config = dict(
    num_hidden_layers=8,
    hidden_size=576,
    num_attention_heads=4,
    num_key_value_heads=4,
    head_dim=64,
    intermediate_size=2304,
    vocab_size=8192,
    hidden_act='gelu',
    norm='layernorm',
    norm_place='pre',
    norm_eps=1e-05,
    positions='rope',
    rope_theta=10000.0,
    rope_fraction=0.25,
    qk_norm=False,
    attn_scale=0.125,
    bias='all',
    tie_word_embeddings=False,
    parallel_block=True,
    init='normal',
    init_std_qkv=0.0162,
    init_std_o=0.0,
    init_std_up=0.0162,
    init_std_down=0.0,
    optimizer='adamw',
    learning_rate=0.000598,
    beta1=0.95,
    beta2=0.99,
    weight_decay=0.38,
    lr_head=0.00501,
    max_grad_norm=1.0,
    warmup_steps=374,
    schedule='wsd',
    decay_fraction=0.806,
    decay_shape='sqrt',
    final_lr_fraction=0.0,
    batch_tokens=131072,
    max_seq_len=1024,
    doc_mask=True,
    train_tokens=660200000,
    max_steps=5037,
    dataset='wikipedia_en',
)
MLP neurons of a small language model. Each row is named by its layer, matrix (up: input weights; down: output weights) and neuron, and shows model dimensions 512-575. Each number is 200 + 30 x the weight over its row's rms, rounded and kept within 0 to 999.
After each neuron's rows, "fires on" lists the tokens most often at its 100 highest values on Wikipedia text that the model never trained on.

L5.up1155,204,183,225,205,240,172,194,197,209,272,182,129,203,283,201,237,206,201,162,240,201,234,174,159,229,183,202,234,173,188,254,193,238,192,196,173,163,188,221,179,152,195,232,240,243,218,192,186,208,225,181,229,201,244,203,233,199,194,152,213,192,197,263,217
L5.down1155,215,216,195,203,160,285,184,179,210,195,188,195,220,191,203,204,209,220,208,180,217,209,214,195,184,258,239,209,226,187,198,237,139,207,217,234,182,210,180,180,201,236,211,188,210,183,216,194,203,175,178,217,187,141,226,171,175,144,242,222,208,220,206,259
fires on: " |", ":", " No", " 18", " 22"

L5.up2246,229,203,209,205,226,193,192,197,177,223,215,228,157,181,193,171,208,165,231,188,176,197,159,215,222,221,218,244,185,202,217,230,196,162,204,221,227,206,199,183,236,174,219,240,227,260,230,168,187,223,191,261,142,298,181,211,166,100,206,182,156,191,174,198
L5.down2246,189,209,182,196,185,217,183,234,195,183,194,150,186,206,256,223,210,195,256,213,243,255,232,188,222,165,192,180,177,176,152,237,251,155,206,268,217,174,164,173,178,144,205,220,223,268,271,199,204,221,215,208,208,152,201,229,174,234,170,186,201,232,179,237
fires on: "–", "\n", ":", " and", " the"

L5.up1945,229,170,239,182,217,171,207,205,189,200,162,206,165,204,198,243,204,212,258,204,218,169,214,123,172,248,227,218,206,171,221,267,174,191,141,225,149,168,176,200,178,216,138,232,180,194,202,185,226,230,185,200,230,221,199,215,205,159,150,164,180,219,211,148
L5.down1945,189,221,195,183,173,202,212,211,161,252,185,205,217,191,225,138,204,130,215,244,189,240,208,254,265,223,237,227,219,175,185,207,178,155,240,260,215,201,235,244,195,172,224,248,237,215,161,207,183,216,152,165,159,180,197,123,220,224,230,158,218,155,223,215
fires on: " life", " career", " film", " long", "3"

L5.up735,200,210,210,220,259,198,159,184,180,272,183,274,167,265,215,227,246,173,198,191,224,246,190,152,189,127,192,230,173,101,216,236,192,199,192,140,224,159,238,159,204,177,130,212,197,176,185,156,190,221,139,218,217,216,209,226,173,190,195,213,220,197,232,136
L5.down735,195,202,228,196,192,226,189,191,187,174,209,191,210,214,238,177,151,194,149,216,169,224,247,195,213,250,201,189,186,235,191,217,167,215,238,191,192,171,167,215,180,242,225,178,205,207,172,156,201,152,214,201,230,226,158,228,213,242,174,229,210,194,253,233
fires on: " was", " were", "\n\n", " (", " than", " 11"

L5.up343,193,226,202,203,225,230,166,216,178,185,207,228,188,164,205,246,226,198,202,177,213,181,119,215,203,164,212,239,161,181,241,230,122,183,195,191,179,209,166,125,251,230,162,194,141,217,218,162,247,203,161,203,193,206,218,189,204,172,177,203,179,218,215,222
L5.down343,217,160,158,159,182,218,252,167,254,220,230,236,241,191,164,273,211,207,245,202,162,238,215,229,146,193,234,198,190,154,194,218,283,231,196,156,177,167,176,182,196,236,180,170,198,222,200,234,208,182,246,181,241,158,247,194,204,209,192,168,227,239,218,185
fires on: " |", " per", " Chart", " (", " by", " Cont"

L5.up1127,158,234,160,145,225,197,196,177,161,206,205,170,195,166,143,227,181,217,235,172,208,200,121,159,173,180,233,217,181,205,209,212,217,196,171,170,237,145,176,163,252,230,130,228,193,203,253,217,163,157,166,190,208,246,172,225,176,179,218,234,184,235,202,165
L5.down1127,295,198,165,143,170,198,150,163,197,245,191,218,161,212,251,133,197,203,216,268,251,229,212,213,185,267,206,209,184,172,251,200,223,196,166,170,173,242,193,173,219,253,204,197,154,209,234,202,177,165,206,227,215,206,154,172,177,167,252,187,181,244,207,162
fires on: " not", " is", " |", " was", " also", " are"

L5.up534,197,203,168,214,177,233,209,203,121,166,181,223,112,219,214,192,240,242,209,230,179,208,192,207,210,198,159,261,222,202,242,215,199,228,208,195,196,168,163,199,252,190,237,187,218,189,209,222,188,215,209,206,225,172,168,219,211,187,186,205,174,179,126,199
L5.down534,164,214,196,223,216,170,236,158,219,241,167,208,240,198,161,162,213,206,180,222,192,196,196,142,211,203,186,149,143,164,200,163,199,207,206,188,191,148,177,175,226,179,245,172,179,184,183,230,241,255,237,192,195,194,186,210,203,257,175,179,245,183,226,213
fires on: " |", "\n", " 9", " 8", "–", " —"

L5.up703,198,269,247,179,217,161,206,234,161,252,228,155,236,164,151,190,187,220,172,195,200,249,175,200,215,191,203,287,165,179,262,219,225,184,184,213,195,199,253,195,195,222,228,247,173,237,201,117,203,235,182,224,208,244,201,137,151,196,221,199,140,155,228,151
L5.down703,189,260,205,270,157,235,189,189,232,162,177,258,240,206,136,219,187,224,227,202,217,235,232,206,208,157,186,132,201,186,192,226,202,201,226,192,197,177,181,188,210,187,242,214,164,250,215,212,165,165,241,195,205,171,226,154,173,263,194,147,212,192,174,238
fires on: " (", " of", " |", "=", "-", " –"

L5.up279,220,230,184,162,197,184,186,205,188,204,222,184,206,204,180,166,214,172,202,232,187,190,187,183,196,166,189,220,214,108,266,227,183,163,194,185,179,180,172,184,212,222,196,223,206,204,238,177,194,195,203,205,180,180,225,193,189,192,258,168,244,237,242,185
L5.down279,246,167,217,250,251,206,208,227,228,204,201,238,198,152,219,234,193,223,236,232,211,236,224,202,197,247,207,140,218,222,205,217,253,231,182,139,174,159,239,163,210,215,198,182,201,216,232,199,198,186,215,128,238,167,167,203,220,152,199,141,163,268,190,186
fires on: " |", " of", " was", "|", " (", "-"

L5.up845,240,221,190,210,207,283,198,188,184,211,184,211,204,218,206,207,240,164,172,178,138,189,145,161,267,210,238,224,189,201,205,228,221,166,234,222,207,181,158,205,205,183,223,259,219,192,249,173,171,235,161,200,234,220,212,234,194,191,184,228,186,181,204,249
L5.down845,157,203,167,146,198,186,233,159,199,204,214,229,182,207,238,168,200,170,244,167,199,189,198,267,195,191,202,199,191,199,184,222,190,203,220,246,211,217,187,181,236,217,190,148,188,155,205,169,258,167,128,175,208,209,197,189,187,204,169,254,172,254,212,237
fires on: " |", ":", " place"